From a checkpoint of a small transformer trained on Wikipedia: rotary positions, untied embeddings.
MLP neurons of a small language model. Each row is named by its layer, matrix (gate and up: input weights; down: output weights) and neuron, and shows model dimensions 96-159. Each number is 200 + 40 x the weight over its row's rms, rounded and kept within 0 to 999. A neuron's up and down rows have the sign that makes its largest values positive.
After each neuron's rows, "fires before" lists the tokens most often just after its 100 highest values on Wikipedia text that the model never trained on; "fires on" lists the tokens most often at its 100 highest values on Wikipedia text that the model never trained on.

L9.gate309,231,200,202,209,248,185,276,189,230,203,164,217,275,182,169,202,164,194,246,245,211,130,196,221,162,217,259,146,209,130,257,169,183,219,212,211,209,183,144,217,192,194,224,138,216,226,235,208,151,213,194,203,190,261,251,161,192,170,133,219,139,177,195,234
L9.up309,218,224,158,251,267,165,285,204,244,215,240,303,190,243,190,190,263,180,232,320,222,185,152,152,272,221,170,152,253,163,233,247,198,214,211,218,159,220,225,225,164,243,143,245,189,175,214,197,230,150,228,130,174,231,236,132,256,186,190,213,208,131,210,136
L9.down309,213,263,181,254,213,132,192,206,141,200,170,174,205,220,136,218,141,207,211,257,248,225,266,201,114,282,167,267,171,167,218,258,187,199,187,249,267,275,250,215,253,213,165,195,173,296,192,245,157,198,174,141,227,237,150,237,205,142,255,316,150,169,167,163
fires before: "1", "2", "0"
fires on: "0", " ", " U"

L8.gate312,133,162,179,173,251,251,193,253,229,137,217,150,130,226,195,193,204,235,214,189,293,248,92,215,204,161,252,200,135,177,240,143,173,115,178,169,272,195,203,188,231,164,183,202,184,185,189,228,231,201,267,170,170,268,222,227,200,227,147,155,153,178,207,238
L8.up312,203,214,174,217,234,207,173,202,246,179,242,184,202,239,185,239,255,261,189,199,239,214,195,226,228,225,231,201,165,214,224,139,294,219,200,196,159,91,263,257,194,154,217,198,147,160,271,305,240,206,192,176,147,193,211,275,233,182,247,208,246,206,125,187
L8.down312,251,170,174,169,209,155,210,230,150,215,209,198,220,225,84,148,223,158,208,127,148,179,227,228,223,183,169,181,154,176,175,82,225,243,176,208,196,194,154,129,234,220,203,196,268,232,189,150,182,182,144,205,229,221,233,151,195,217,191,129,272,236,199,187
fires before: "4", "3", "5", "2", "1", "+"
fires on: " ", "–", "1", " UTC", "0"

L8.gate1032,105,239,228,112,217,241,202,176,144,211,246,174,251,253,249,248,195,146,259,197,200,244,226,254,234,180,170,163,222,175,211,170,206,239,215,207,195,163,194,122,221,177,332,195,216,201,190,202,142,202,150,229,157,194,156,132,254,175,230,259,94,171,182,195
L8.up1032,252,214,232,203,186,118,134,149,192,260,254,225,172,189,254,290,199,163,241,231,220,246,156,172,214,168,231,264,137,219,221,229,177,202,172,214,172,181,183,254,165,153,195,133,171,223,214,208,225,201,206,222,213,188,198,252,227,241,101,183,230,229,206,183
L8.down1032,185,243,188,145,189,272,220,265,262,173,169,171,203,196,164,234,235,251,217,183,222,213,232,189,203,157,240,280,201,259,185,253,259,275,176,182,202,239,208,161,120,227,217,256,199,234,225,215,201,132,179,141,181,172,200,271,204,242,278,178,184,186,175,225
fires before: ",", " April", " October", " March", " July", "1"
fires on: "6", "3", "8", "7", "0"

L8.gate402,131,98,196,145,229,274,223,203,174,185,196,154,232,204,192,254,237,289,252,186,265,271,137,152,226,125,239,207,233,239,231,199,199,166,221,228,187,221,203,189,243,169,221,229,161,274,162,284,145,181,275,206,208,207,153,199,192,250,217,212,166,205,130,208
L8.up402,200,214,110,150,148,184,105,191,196,152,213,158,218,230,212,262,269,274,220,163,176,175,152,197,105,231,201,179,248,178,234,146,213,269,233,182,287,166,229,246,139,167,257,261,200,181,160,202,191,194,185,212,141,234,189,240,183,210,285,292,234,215,219,189
L8.down402,137,159,220,174,244,153,196,337,192,245,235,199,197,237,158,167,218,151,177,209,227,173,213,207,260,146,164,215,290,185,212,280,255,170,264,208,181,204,217,169,159,251,201,176,143,103,149,153,168,194,151,190,191,254,287,124,150,184,283,179,136,188,163,236
fires before: "7", "8", "6", "2", "4", " Win"
fires on: "2", "1", " ", "|", "9", "0"

L9.gate1153,220,173,179,248,144,180,206,184,177,234,175,168,207,237,221,179,148,225,199,266,197,213,235,239,215,212,238,248,229,235,187,235,136,143,240,193,239,107,160,215,146,226,253,245,160,212,203,280,126,194,197,193,204,211,174,167,177,254,246,196,228,195,127,215
L9.up1153,244,233,175,179,189,220,261,242,203,211,224,213,181,248,182,158,136,137,216,221,238,179,260,153,243,185,158,262,233,148,87,219,196,207,221,234,135,240,233,219,212,195,192,205,255,203,233,96,185,159,228,200,187,243,180,247,203,218,231,147,176,138,157,203
L9.down1153,219,86,179,180,77,195,216,216,274,146,165,229,186,189,257,230,258,275,175,179,157,245,269,236,202,204,237,211,232,172,239,242,261,178,208,137,136,265,243,180,145,156,196,155,159,270,160,218,222,190,190,149,168,138,254,123,105,220,144,242,108,156,147,151
fires before: "1", "2"
fires on: " "

L9.gate1570,212,151,230,245,217,224,238,179,155,230,199,203,217,150,136,193,227,226,130,250,258,224,156,152,198,203,139,233,214,279,146,102,172,230,247,247,205,187,169,231,169,221,202,163,288,195,174,227,106,166,219,238,227,227,273,120,207,199,246,108,184,216,219,196
L9.up1570,193,217,198,211,192,220,137,157,179,219,241,240,134,169,229,214,181,168,105,175,241,207,168,182,265,177,138,151,154,207,189,192,127,122,167,217,198,190,203,242,173,201,256,176,193,218,148,186,228,216,149,189,230,236,231,134,233,162,128,215,190,184,199,248
L9.down1570,177,207,194,171,195,263,163,161,138,187,148,200,214,143,158,245,119,142,159,125,211,112,252,216,95,122,191,235,277,123,145,183,196,232,152,127,221,178,181,197,175,267,164,221,254,250,242,181,271,98,222,175,205,159,203,204,216,259,168,199,264,178,218,202
fires before: "1", "2", "3", "5"
fires on: " ", ":"

L8.gate1161,202,168,181,149,268,203,169,157,220,248,209,168,231,121,257,202,180,200,182,233,190,183,182,241,218,192,240,186,146,121,212,225,240,205,257,131,209,149,197,131,221,167,236,252,247,238,124,230,228,269,266,198,174,242,251,217,236,213,291,191,190,192,150,197
L8.up1161,232,213,146,186,218,198,214,239,217,215,219,177,98,181,166,138,179,183,170,175,231,209,162,198,231,239,170,98,193,254,133,186,229,244,246,219,180,199,106,154,186,163,240,201,238,154,166,246,263,225,239,274,264,257,212,158,169,147,249,239,233,196,252,196
L8.down1161,194,224,242,240,185,227,200,262,219,278,129,137,190,228,139,251,191,198,154,187,245,149,204,254,250,214,162,233,181,255,212,131,182,215,152,213,319,196,171,230,276,170,243,148,225,236,205,151,262,206,212,204,230,119,232,228,228,227,137,235,198,197,207,233
fires before: "0", "2"
fires on: "2", " "

L7.gate1066,272,231,253,143,186,195,237,130,204,201,242,303,162,220,218,117,214,150,227,255,265,185,231,236,211,251,183,170,284,205,257,165,163,188,140,183,170,174,161,174,213,239,193,168,171,192,124,211,252,178,277,250,222,195,240,152,213,236,202,204,215,188,220,184
L7.up1066,223,255,186,274,170,189,225,232,133,167,232,180,123,184,228,199,213,270,180,191,154,149,181,180,197,125,168,227,234,199,194,181,175,194,160,237,222,226,167,189,212,153,159,243,198,187,223,177,221,207,246,200,200,170,163,262,171,124,259,233,251,179,214,178
L7.down1066,174,227,156,238,195,176,214,188,76,174,263,186,162,206,117,165,218,207,208,154,215,231,233,195,182,144,175,228,128,155,252,244,190,223,244,188,284,262,232,248,180,226,126,249,219,226,251,159,167,217,222,218,279,176,245,206,251,184,221,148,161,180,196,117
fires before: " "
fires on: ",", " December", " September", "4", " November"

L9.gate1226,218,166,97,122,229,221,258,173,172,136,271,147,177,167,171,267,154,144,311,194,238,173,161,187,254,217,147,201,162,185,126,151,235,183,201,272,206,165,230,174,204,149,199,233,152,179,218,219,225,226,187,252,163,201,216,144,263,150,243,126,159,213,214,197
L9.up1226,144,190,210,162,265,207,233,204,167,136,194,259,251,245,191,232,186,189,192,240,250,221,128,220,130,173,168,243,258,212,211,272,212,253,149,227,190,237,151,184,109,188,197,155,194,240,223,284,167,134,237,167,250,192,228,186,228,251,231,215,207,190,230,114
L9.down1226,128,205,147,141,191,202,218,260,217,207,250,226,288,225,220,185,192,144,143,209,234,195,254,119,265,229,253,199,171,216,147,237,202,252,194,209,174,179,150,229,249,219,190,221,201,159,244,209,212,179,207,201,232,177,156,184,181,185,206,147,212,153,223,213
fires before: "1", "2", "8", "9", "3"
fires on: " "

L7.gate579,233,265,176,199,150,239,194,246,134,201,192,291,143,174,231,230,170,229,170,209,216,236,212,168,169,185,256,203,279,205,217,149,139,214,225,167,239,186,216,160,168,204,245,143,217,157,235,197,192,183,230,274,253,190,187,184,169,192,216,159,248,158,183,163
L7.up579,189,185,207,219,121,243,301,263,199,177,111,273,216,209,201,127,239,183,135,215,162,197,179,141,192,297,208,249,177,198,157,178,218,213,292,185,200,191,220,191,157,174,224,186,208,164,237,159,225,158,148,216,248,219,174,238,267,188,150,115,174,160,243,248
L7.down579,163,228,208,160,228,193,164,164,176,229,145,200,172,201,183,282,214,169,140,233,190,272,201,225,229,234,213,198,180,144,235,199,171,240,162,216,218,265,183,230,247,215,202,110,151,246,209,231,184,234,174,197,216,179,260,186,220,206,175,291,205,189,218,337
fires before: "1", "2", " ", " on"
fires on: " ", " on", " for", "8"

L9.gate406,212,202,157,155,219,216,167,236,176,202,181,166,149,133,234,106,150,178,252,195,208,188,199,237,145,215,225,201,247,173,254,185,186,188,171,124,139,198,201,160,184,216,203,211,176,207,182,242,223,210,204,193,270,199,175,184,141,212,186,243,115,157,171,273
L9.up406,159,203,187,176,256,296,115,215,192,216,208,159,169,157,181,183,264,224,145,193,232,209,163,244,222,201,280,129,187,190,160,173,222,184,186,225,163,164,119,139,172,192,217,206,188,195,238,275,219,161,145,115,217,183,245,203,170,264,193,138,194,156,131,202
L9.down406,200,219,180,142,198,206,222,225,204,155,188,160,171,148,226,244,177,159,255,100,128,191,193,218,291,216,235,148,264,198,172,161,215,209,267,198,173,154,131,111,264,166,134,193,206,145,245,173,194,151,188,209,254,167,245,196,195,134,274,130,206,184,255,164
fires before: "2", "1", ":", "6", " "
fires on: " ", "ing"

L9.gate80,203,245,214,175,164,203,188,98,216,241,182,270,161,159,257,214,183,203,216,181,220,158,136,182,221,191,180,237,298,238,192,253,281,194,185,314,190,192,197,228,96,225,233,277,165,153,138,202,206,182,235,239,239,233,294,190,229,203,207,148,249,170,207,162
L9.up80,200,231,148,247,221,181,209,164,189,179,237,267,238,243,156,235,211,197,209,147,209,201,196,159,71,229,270,232,172,224,106,215,151,216,190,178,122,171,177,153,158,214,202,287,231,177,122,132,207,162,160,209,309,202,205,242,178,93,253,229,209,171,261,234
L9.down80,221,212,198,213,233,238,181,312,325,201,219,124,255,178,147,174,135,140,239,138,202,141,168,166,158,231,205,223,210,192,202,167,235,207,202,255,215,181,223,234,253,187,191,114,233,245,215,209,212,156,125,208,181,137,270,137,152,246,166,209,181,197,254,205
fires before: "1", "9", " ", "2", "6", "8"
fires on: " ", " (", "\n", "'\n", " $", "."

L9.gate437,177,216,211,210,170,209,193,170,165,267,219,189,196,267,256,278,155,177,259,227,186,165,197,231,194,134,126,215,188,154,167,213,184,202,221,234,225,213,169,153,202,234,251,225,258,214,188,239,198,251,185,229,243,210,162,220,191,208,196,152,198,207,209,258
L9.up437,171,252,107,168,154,207,172,153,222,236,220,121,257,244,160,201,149,139,153,138,160,269,94,221,218,131,233,148,202,213,225,141,209,158,235,147,236,128,195,129,224,200,204,186,172,200,170,246,247,225,152,200,122,177,226,180,226,240,178,217,223,218,167,290
L9.down437,245,245,187,216,136,211,272,194,187,163,178,117,173,187,217,249,143,199,175,188,257,215,217,216,139,196,200,219,243,145,164,276,211,210,259,239,236,222,231,245,218,208,217,177,209,190,161,178,264,189,196,240,216,159,235,218,218,250,231,211,225,103,125,178
fires before: " April", " January", " October", " November", " July", "0"
fires on: ":", "2", "3", "0"

L9.gate881,151,261,214,203,209,192,252,187,197,126,222,237,184,179,162,204,220,217,145,220,231,224,200,192,247,123,181,111,157,163,194,184,200,194,167,197,172,105,225,137,156,171,192,280,278,165,201,247,191,127,295,190,210,253,153,177,158,161,205,187,231,163,237,256
L9.up881,210,206,227,194,249,180,201,227,209,211,217,195,145,191,242,152,250,200,176,189,178,210,218,193,155,260,215,269,250,77,200,205,136,171,169,245,162,248,202,257,238,200,168,221,186,223,160,238,195,262,213,254,227,211,202,164,214,234,210,223,180,188,147,235
L9.down881,162,140,119,178,212,223,159,222,226,219,224,201,179,226,151,170,170,186,172,242,155,198,254,270,167,177,189,220,209,232,128,153,220,219,171,167,187,173,183,266,140,183,217,278,256,313,208,225,191,112,226,164,223,121,193,215,234,190,179,230,216,219,149,206
fires before: "1", "2", " in", "0", "3", ","
fires on: " ", "2", "0"

L8.gate622,234,146,171,241,229,129,210,139,267,166,200,167,266,135,157,140,170,134,277,216,180,201,235,256,214,170,200,201,179,152,186,247,297,216,121,161,230,226,258,126,206,195,178,160,279,248,248,150,256,246,192,199,213,234,268,161,168,238,241,256,177,125,148,238
L8.up622,215,221,235,296,166,179,228,166,180,215,245,187,161,154,200,170,221,200,216,96,155,162,148,205,261,187,212,136,223,171,258,237,187,112,225,167,190,183,268,256,194,130,205,168,210,239,186,211,215,183,194,109,229,189,168,228,239,203,155,183,201,141,230,226
L8.down622,167,249,204,140,133,212,172,201,164,235,272,202,252,238,188,233,224,165,211,167,183,164,194,154,228,210,174,238,228,188,171,180,149,180,173,267,234,188,197,262,147,201,167,225,251,241,241,217,181,225,161,166,265,143,135,214,195,256,156,198,184,188,191,278
fires before: "0", "5", "9", "7", "3", "1"
fires on: ",", ".", "0", "2"

L9.gate262,238,211,168,196,188,284,160,182,168,236,189,177,260,213,227,213,244,237,288,289,126,261,223,197,193,180,245,212,190,213,251,149,158,250,98,136,79,195,283,185,220,184,259,206,246,244,198,177,164,138,186,249,234,193,236,231,240,131,144,220,216,197,181,237
L9.up262,188,113,166,167,193,222,199,115,149,310,113,162,187,197,243,204,105,246,162,188,233,194,248,128,161,200,163,264,192,213,214,193,214,187,239,194,190,106,205,218,203,235,171,182,194,217,219,202,201,176,236,203,244,156,112,152,233,158,242,209,203,188,208,296
L9.down262,201,220,169,172,207,160,206,191,184,168,197,157,212,198,147,134,205,239,242,131,252,223,170,221,226,175,257,210,246,188,189,176,179,223,184,148,127,121,209,158,225,206,195,233,207,223,194,233,183,176,178,168,193,178,264,284,212,163,228,183,189,209,100,249
fires before: " |", "0", "1", " |\n", "7", "8"
fires on: "0", "8", "7", "5", "1", " |"

L8.gate544,244,219,224,182,258,214,182,148,205,171,268,158,129,219,148,244,154,228,219,291,232,192,159,204,141,208,242,237,221,226,193,201,185,243,240,272,160,231,141,196,150,138,158,218,242,229,218,203,269,184,199,248,270,234,203,250,191,221,204,239,131,164,211,267
L8.up544,293,230,162,209,256,149,228,222,187,133,198,252,207,193,150,238,175,265,200,139,169,213,188,290,272,191,242,210,163,149,176,228,237,192,144,263,204,257,188,218,196,125,175,226,249,135,173,282,242,264,145,215,274,241,155,203,182,153,231,126,178,204,148,198
L8.down544,217,126,158,204,182,179,140,214,163,248,181,225,199,181,134,195,270,235,218,136,219,239,192,250,190,238,149,147,254,217,189,251,217,213,175,205,172,195,178,124,189,166,232,123,279,137,244,170,160,207,153,209,197,204,173,262,178,197,173,197,199,239,180,228
fires before: " ", "|", " (", "-"
fires on: " |", " was", " at", " |\n", "2", "\n"

L9.gate105,238,235,178,135,183,162,166,166,171,159,157,213,162,243,208,219,188,144,248,232,264,125,247,214,230,229,194,215,244,258,218,165,236,252,238,237,141,218,224,128,238,163,258,233,189,225,166,222,268,201,180,195,216,244,235,193,168,126,241,223,169,134,256,261
L9.up105,174,199,207,192,217,164,143,230,202,170,86,258,177,179,189,283,240,177,201,161,183,232,169,95,251,232,233,227,221,177,132,191,274,257,115,298,179,233,225,192,208,212,170,231,186,237,160,181,122,259,182,184,221,174,148,186,208,195,197,201,254,123,196,214
L9.down105,166,199,232,195,173,188,175,156,257,160,201,141,163,177,161,244,176,101,214,194,247,207,218,258,202,169,153,208,166,303,242,228,195,226,211,209,197,187,268,139,247,255,175,185,173,218,242,258,179,205,245,142,162,225,189,146,141,116,250,115,143,159,223,221
fires before: "|", "-"
fires on: "\n", "===\n\n", " ===\n\n", "===\n", " |\n", ":\n"

L7.gate948,223,163,213,217,257,216,185,167,228,160,239,200,281,223,141,205,155,199,220,210,221,203,179,159,140,192,200,185,205,141,204,173,222,201,120,184,208,176,155,135,184,133,250,208,231,181,187,128,246,135,255,182,138,200,213,179,149,233,202,219,143,235,137,265
L7.up948,214,172,175,189,152,164,259,260,194,188,117,183,234,231,158,226,258,205,134,228,175,205,280,240,237,190,192,243,178,153,207,226,252,235,205,176,208,235,239,177,222,214,211,136,182,230,218,136,257,195,156,180,185,164,164,160,172,227,115,187,227,176,218,224
L7.down948,196,168,197,120,231,202,230,228,171,242,240,284,209,214,152,163,192,201,236,197,161,300,251,192,245,208,215,163,197,164,202,221,99,160,209,199,205,152,201,200,238,250,202,224,247,208,200,174,209,180,197,234,167,180,230,213,263,247,201,208,196,248,171,213
fires before: "2", "1", ",", "7", "6"
fires on: " ", "1", "0", "2"

L7.gate1395,152,214,203,192,287,185,238,165,276,198,88,132,113,278,200,169,184,185,207,200,242,169,125,160,136,137,204,254,132,164,239,275,266,143,206,196,197,222,222,246,217,246,147,233,169,235,181,226,236,253,214,175,151,252,168,184,167,224,132,173,193,142,164,237
L7.up1395,211,268,152,84,253,161,207,150,244,217,175,170,158,245,279,250,237,186,215,237,210,183,187,272,148,169,238,165,187,215,221,205,188,163,170,215,243,220,214,120,152,224,203,218,232,157,173,213,122,166,175,217,111,246,202,222,192,199,173,156,179,220,216,207
L7.down1395,216,230,169,159,172,135,210,192,154,174,237,162,162,236,142,291,218,115,180,159,177,275,144,214,248,188,89,200,222,229,264,136,252,232,242,177,183,168,260,213,221,208,162,158,192,174,213,207,217,205,153,212,268,244,217,129,287,220,208,218,200,178,124,251
fires before: "1", "2", "9", "8", "5", " "
fires on: "–", "/", " |", " \"", "-"

L7.gate838,173,229,230,98,112,212,279,205,215,185,257,189,119,236,245,272,214,227,253,250,193,171,171,219,171,195,228,101,144,211,260,233,206,166,182,204,186,168,143,201,225,191,189,187,233,132,206,251,138,197,218,175,156,233,216,154,151,195,254,191,273,142,216,254
L7.up838,194,185,190,161,223,128,207,254,216,233,109,161,178,148,198,177,265,204,156,252,227,192,162,203,180,204,220,183,173,201,251,153,131,166,225,152,240,143,238,113,239,181,194,205,217,211,177,224,220,196,195,112,167,215,164,164,104,208,165,183,200,155,150,203
L7.down838,240,158,287,221,185,222,169,288,201,225,186,195,134,209,162,226,235,156,220,208,231,210,226,164,249,157,236,214,225,218,182,228,159,268,211,217,243,240,84,115,187,187,228,164,223,158,223,130,254,219,213,212,153,186,187,191,222,235,245,85,269,179,160,215
fires before: "3", "2", "1", "4"
fires on: " ", "in", "am", "id", "c"

L9.gate370,185,238,166,232,265,192,108,205,147,159,296,169,229,197,201,140,235,178,231,202,218,186,213,231,179,205,218,222,217,155,239,225,206,239,170,270,204,114,220,161,215,192,182,269,200,239,247,159,182,190,225,188,150,188,242,229,243,238,211,258,190,166,268,162
L9.up370,134,269,144,186,224,192,210,259,167,240,240,219,177,189,251,214,196,230,179,185,307,144,257,158,174,193,272,190,191,284,146,214,216,232,267,193,114,217,250,220,169,183,210,187,253,227,218,163,264,157,152,215,152,235,175,209,166,201,207,206,151,193,214,252
L9.down370,195,202,252,210,179,294,218,198,166,193,237,190,182,181,205,234,221,181,202,232,300,264,219,222,214,179,257,148,115,131,147,195,215,234,256,136,172,158,184,185,171,168,238,224,202,255,229,196,208,185,204,196,165,208,192,187,242,167,254,185,139,242,221,185
fires before: "1", "2", "3", "5", "4", "6"
fires on: " "

L8.gate435,183,211,196,189,188,186,190,216,244,212,231,255,136,213,190,105,221,141,285,210,198,162,165,172,235,153,261,142,241,179,259,174,154,237,208,178,227,244,266,201,212,238,164,201,142,283,170,221,151,172,187,292,196,179,240,196,127,198,202,235,172,250,210,232
L8.up435,192,246,143,215,169,237,296,245,217,169,235,232,213,188,168,191,196,144,245,210,223,217,173,178,237,199,243,223,255,204,256,134,166,232,181,201,243,174,198,172,220,190,159,134,158,217,264,210,245,144,165,281,211,137,155,191,241,78,181,212,237,187,103,243
L8.down435,211,198,287,237,225,204,233,137,179,237,206,228,178,280,214,194,290,178,165,209,256,229,206,230,178,193,166,208,182,109,205,237,173,194,201,246,213,225,176,222,129,232,245,167,187,238,244,212,132,217,221,211,191,192,164,146,219,103,286,226,220,244,277,185
fires before: " ", " the"
fires on: " in", " of", " from", ","

L7.gate580,138,183,186,181,236,167,275,233,133,180,240,162,160,279,179,230,147,155,272,219,292,191,262,220,164,229,176,212,183,217,182,237,215,191,261,159,140,218,161,170,211,137,260,204,225,215,153,225,145,218,254,204,252,216,187,207,193,178,140,210,206,208,166,238
L7.up580,225,200,243,225,184,208,175,170,215,244,157,223,162,117,288,216,267,278,198,208,200,252,249,222,209,169,261,184,203,238,268,181,273,192,230,105,131,156,213,252,210,142,243,232,217,183,116,203,220,127,226,265,221,256,187,152,205,237,190,224,156,255,156,232
L7.down580,130,142,190,205,159,186,202,284,101,275,181,244,191,182,202,220,335,295,195,278,243,163,198,186,157,195,183,147,236,269,213,242,206,251,246,180,223,196,202,192,188,211,186,201,266,209,226,191,266,196,227,294,225,186,192,154,183,290,167,162,246,213,147,134
fires before: " ", "1", "2"
fires on: " ", " |", ".", " –", "–", ":"

L7.gate357,238,192,233,233,201,156,256,218,198,203,147,227,137,179,147,220,151,203,151,284,214,198,246,250,252,224,190,168,164,215,204,201,154,139,168,263,201,210,187,176,214,173,171,237,219,202,189,194,202,164,227,167,249,263,198,149,130,171,189,169,152,144,131,255
L7.up357,169,177,275,168,235,237,229,154,246,242,216,131,168,138,252,134,214,207,211,152,222,257,154,241,186,176,215,154,172,242,168,208,217,188,229,183,182,220,111,189,220,150,203,173,190,195,211,289,233,292,194,224,202,241,244,145,169,78,207,243,203,256,179,257
L7.down357,172,241,178,152,182,206,227,175,236,165,227,207,127,255,296,255,230,176,285,255,221,198,194,211,220,197,104,147,269,207,218,265,135,172,181,246,192,232,168,162,193,235,211,228,200,223,191,195,203,230,193,219,203,205,251,161,188,321,171,249,234,141,174,240
fires before: " ", "1", "2", " –", "–"
fires on: "–", " to", " –", " and", "1"

L7.gate1481,119,245,139,194,172,251,174,206,142,196,237,227,134,210,226,220,139,140,215,204,198,191,103,228,150,134,194,246,128,149,225,212,166,181,283,209,223,209,250,190,220,176,232,188,130,181,288,254,175,255,232,158,172,232,229,238,211,170,186,202,217,96,269,228
L7.up1481,158,225,195,312,234,255,145,181,208,198,200,177,209,202,248,185,246,180,214,207,179,169,156,153,123,203,278,253,201,173,258,207,281,161,231,174,205,131,249,163,190,147,267,279,168,186,177,261,244,214,190,213,185,273,185,225,217,179,190,167,177,215,270,278
L7.down1481,272,129,196,197,122,234,192,242,188,272,228,269,187,201,178,266,186,277,168,185,243,251,293,232,234,228,264,140,166,144,170,110,208,186,309,191,180,212,208,240,129,211,191,203,194,250,212,188,247,157,178,235,209,158,243,160,188,196,176,232,199,202,153,212
fires before: "4", "3", "6", "7", "2", "5"
fires on: "2", "1", "3", "5", " mi", "4"

L8.gate1429,261,126,191,168,193,239,230,83,260,191,229,173,247,170,250,201,263,276,182,78,140,135,236,198,196,199,229,215,238,137,283,210,229,246,178,204,199,242,264,156,127,171,217,278,185,222,145,193,179,169,272,221,285,249,176,177,126,162,197,171,215,210,255,241
L8.up1429,145,241,105,251,247,181,287,186,252,222,278,190,171,239,263,259,157,216,183,140,236,117,169,223,148,177,239,192,178,194,192,127,230,151,160,147,214,184,229,176,250,153,177,217,190,183,187,223,196,248,182,193,242,242,209,211,216,157,230,234,209,194,216,254
L8.down1429,202,254,190,179,299,191,243,266,215,273,149,247,214,167,165,87,208,208,172,324,249,243,291,211,236,216,242,217,180,196,185,182,173,220,164,201,179,167,178,217,245,221,163,256,179,210,232,224,234,218,230,246,201,96,191,220,255,214,198,212,178,135,128,262
fires before: "1", "9", "2", "5", "8", "ib"
fires on: " ", "1", " F", "f"

L9.gate916,172,183,259,188,255,223,187,227,177,258,182,157,211,277,228,176,160,194,171,200,252,219,232,242,233,162,199,164,243,169,215,273,128,153,200,214,181,152,255,142,178,282,257,237,235,198,193,202,216,244,125,271,194,262,170,143,215,257,286,242,211,219,197,227
L9.up916,178,167,189,141,271,247,177,203,174,214,245,222,150,227,248,219,187,193,217,241,178,215,189,140,255,165,218,104,305,170,175,193,214,184,215,239,79,174,102,198,155,254,225,140,249,256,208,219,240,181,196,169,197,189,199,204,289,249,213,157,218,193,141,233
L9.down916,112,178,275,211,197,220,165,239,115,187,155,215,183,267,274,152,175,192,193,222,255,148,209,268,268,208,162,162,211,157,155,219,210,156,240,152,227,199,134,152,199,246,205,268,186,189,230,209,257,174,179,179,214,263,170,265,196,210,166,209,222,157,235,163
fires before: "1", "2", "5", "3", "4"
fires on: " "

L9.gate823,248,212,195,220,228,306,191,192,114,221,228,209,124,198,187,200,197,234,156,210,189,194,234,229,181,208,244,188,195,174,252,203,139,158,190,153,245,249,219,273,132,172,134,188,156,196,205,231,233,270,210,253,252,293,126,203,234,226,161,258,127,196,185,209
L9.up823,179,215,204,224,173,229,200,218,240,222,199,173,173,235,229,209,243,221,136,142,208,181,146,255,209,218,234,177,223,171,209,171,227,189,176,268,168,184,287,242,218,166,176,214,134,199,195,236,216,159,221,122,259,225,147,106,144,168,190,216,241,170,169,197
L9.down823,176,244,227,227,218,253,159,214,214,194,164,198,144,188,160,217,173,201,288,203,114,212,306,193,230,235,184,190,220,228,235,185,237,180,139,213,249,226,249,116,238,178,195,229,242,201,223,202,158,227,196,229,183,217,98,236,196,204,119,160,177,220,254,190
fires before: "0", "2", "1", "7", "5", "9"
fires on: "–", "1", "0", "2"